config.yaml
head_dim: 32
d_mlp: 768
vocab_size: 2048
activation: "gelu"
norm_place: "pre"
norm_eps: 1e-05
positions: "rope"
parallel_block: true
init: "trunc"
init_std_qkv: 0.0375
grad_clip: 0.5
schedule: "wsd"
decay_shape: "linear"
final_lr_fraction: 0.0
steps: 7990
MLP neurons of a small language model. Each row is named by its layer, matrix (up: input weights) and neuron, and shows model dimensions 48-175. Each number is 500 + 40 x the weight over its row's rms, rounded and kept within 0 to 999. Numbers have three digits each.
After each neuron's rows, "fires after" lists the tokens most often just before its 100 highest values on Wikipedia text that the model never trained on.

L3.up462:552509512534455495488540487460509510551429551555502478503521438528447469528481536550452481501470515525577528560522554511577560486491497553431445453483483553466471436503528499508500530496554603574519479489439529428505506372449503464485529500505471528500554466520491515501430457478521519513486445490510458534493530482514449567495540523513511477511457582496497518459520485482486560452529
fires after: " R", "R", " Ra", " Ar", "N", " con"

L4.up280:542547501536598566458489506547573566481508501490519436431511434475430514459497459499489561513486515474521404472511481519477483502503468494505500485513472515500467497493494546460533411522465542504496458514525466526518478458421492543561470523507501472486459480492442589471520519502515405539545478472461497541596518478451527454502448549562485454560506438472501525441594503470468515525467
fires after: " comp", " Mc", " Gu", "oc", " Vi", " c"

L4.up135:500475445521529536466438480526501517465509521462495512461545481463476435449534557464496529504492532548437466489482508535501555464517464468404483488565519506474498530508529499517540389512487494524582438434522460556520533475458477477487483552562477537504581425484583516460491489457467564472498507415428483502491442501494484544491597497427536474486518529540485494491536519515394455423514
fires after: "s", ",", "H", " had"

L4.up617:515489506530596431525499527592536515532496482554556482466510445482470488489567536523464463533499470536501534498567496464585540522514465490495429417471510423486541516555499491491461482464504519539478483436514534438520569428440492568558487533473550471569500449537508529515447484481457444448484475494538473518510490468483510493525552443547466501518519515557493482484492491431549500421468
fires after: " K", "ba", " Ka", " Gu", " Ja"

L4.up317:516413474501512506540477492490501523496547548539433441474495564472386455513489546506545489527516519498462507471503450481455528508529497488501530454485533486480529521484490468434451465574521533560548492484453566475423559427461449611433495518480511461490483479517529486536441491476484533532500527479490408463498487550531535522549468383435474491474572522521456559485512606455537549561439
fires after: "c", "al", " a", "ter", "ic"

L4.up589:413446541556487478497443515530401521517541473539518486413509543534491500535515459595457508482429497487520476507513457489477484472519441509484452528513517526458467488583474518515476498557507454495524617481483494419498540450562440535493498505490487502519440513484494536527515435453536467481501531474479437445479431477533455502504471528434490459522535470561570495512578542531477488469542
fires after: " L", "L", " st", "est", "ill", "tt"

L4.up446:472485470522479502487490545480552498529479468503508569454511459428475535502499473481390447470421546549583549553492506563496441532501437551516497420517524565453471562549544502517464397530489544456497443436478470446524491508397529556537466505505509515585539491429491487518434504512491479508501465482520512479484493472527483468502634506443556564516549536519518514444598570534464557511536
fires after: " K", "z", "u", " Ka", " 17"

L4.up714:465446523465533532491516500540561525518616563505484491471486467405543414490500432583522513442460551543538555554501497511501504444494494513476448483448498519460484510571519505459542499557516550524491508483466548505448487540401541548496520562456469518476560477521404533525468455492506497533518524440501411546499534453478488484518525452470520435459546482534485561391540559497564469499448
fires after: " a", " ", "c", " pro", " ex", " An"

L4.up382:433487536528581521510474571471562484478509546469523461465541504514494500485492586498478515447460527445524548501511470514560520512501487565511459526449463505497479508502528501538474538511495501541468352517387571505488484468436521500618511572521524466488539442496492526472503521515480505524470497507515535536469516502526453520497512498466456520467481519552563485429549440481438549515434
fires after: "s", "us", "po", "e"

L4.up252:492506455528526565490552392528455503494492553514513478503579478529470460469565553497529475513480536475497489549522498560552541496532467473466484495441477482498491550513522528522502560525482526506498486530431483510486510522441479489530564483510483453487505469424450477496477554494519529496494483427463520406519482520501458487525543543523518472464516546478527560504489508470553530416465
fires after: "s", "st", " tradition", "es"

L4.up98:479467552519497613565561556542471428512551458513521513466539517463471513457468482567514534408411522479524526456517486532535561490472482518519485472482509506485456548538516513481442483471455494481458546421500521517547447497513516480523506538494532488566535495545479429461519530512458538505537520466526489442489406480514483457534581532527500493518516491469531557478478418471514506426494
fires after: " cl", " W", " B", "ch", "H", " bo"

L3.up108:476432526529536496427480531506626528535444502500567518477475436447480447478491577539485445492475519454517501510545505594503505561478509457492522514545517591460442525551522494515482482505473605546526520513454489500469476503455540561520506493588520559464455490500453571475505526534480529511490511480521423431550539473521491464505506472494511543500494461492508500448563543537553504532487
fires after: " T", "T", " G", " d", " Z", "A"

L4.up92:539514498498492542475522455461514488587516430434593450474498521494469564487597501572508453476487586515489491567544496504474521515484495497525488489499525498515547442526530507481493522508499515473516545442438544513537489431439548483520581497520451515524474498495502449460460533443504487520446461505477419519557419489512527542556551501499556408475526492540483573436604482514431501436436
fires after: " ", "s", ".", " d"

L4.up593:518534507531532475516427387534450541476531585503513476417569512495445561540508556490570492507496493521448556487497506535515496469480380492481472428496500444483440487556485456509482456497540436524487489462498507416488516509446464450445509547561507493537462410463446452504505503579447554468455511514515479531507503464497511496511470500473496554533549483525506516514554534457554566484531
fires after: "el", "ul", "al", "n", "il", "ol"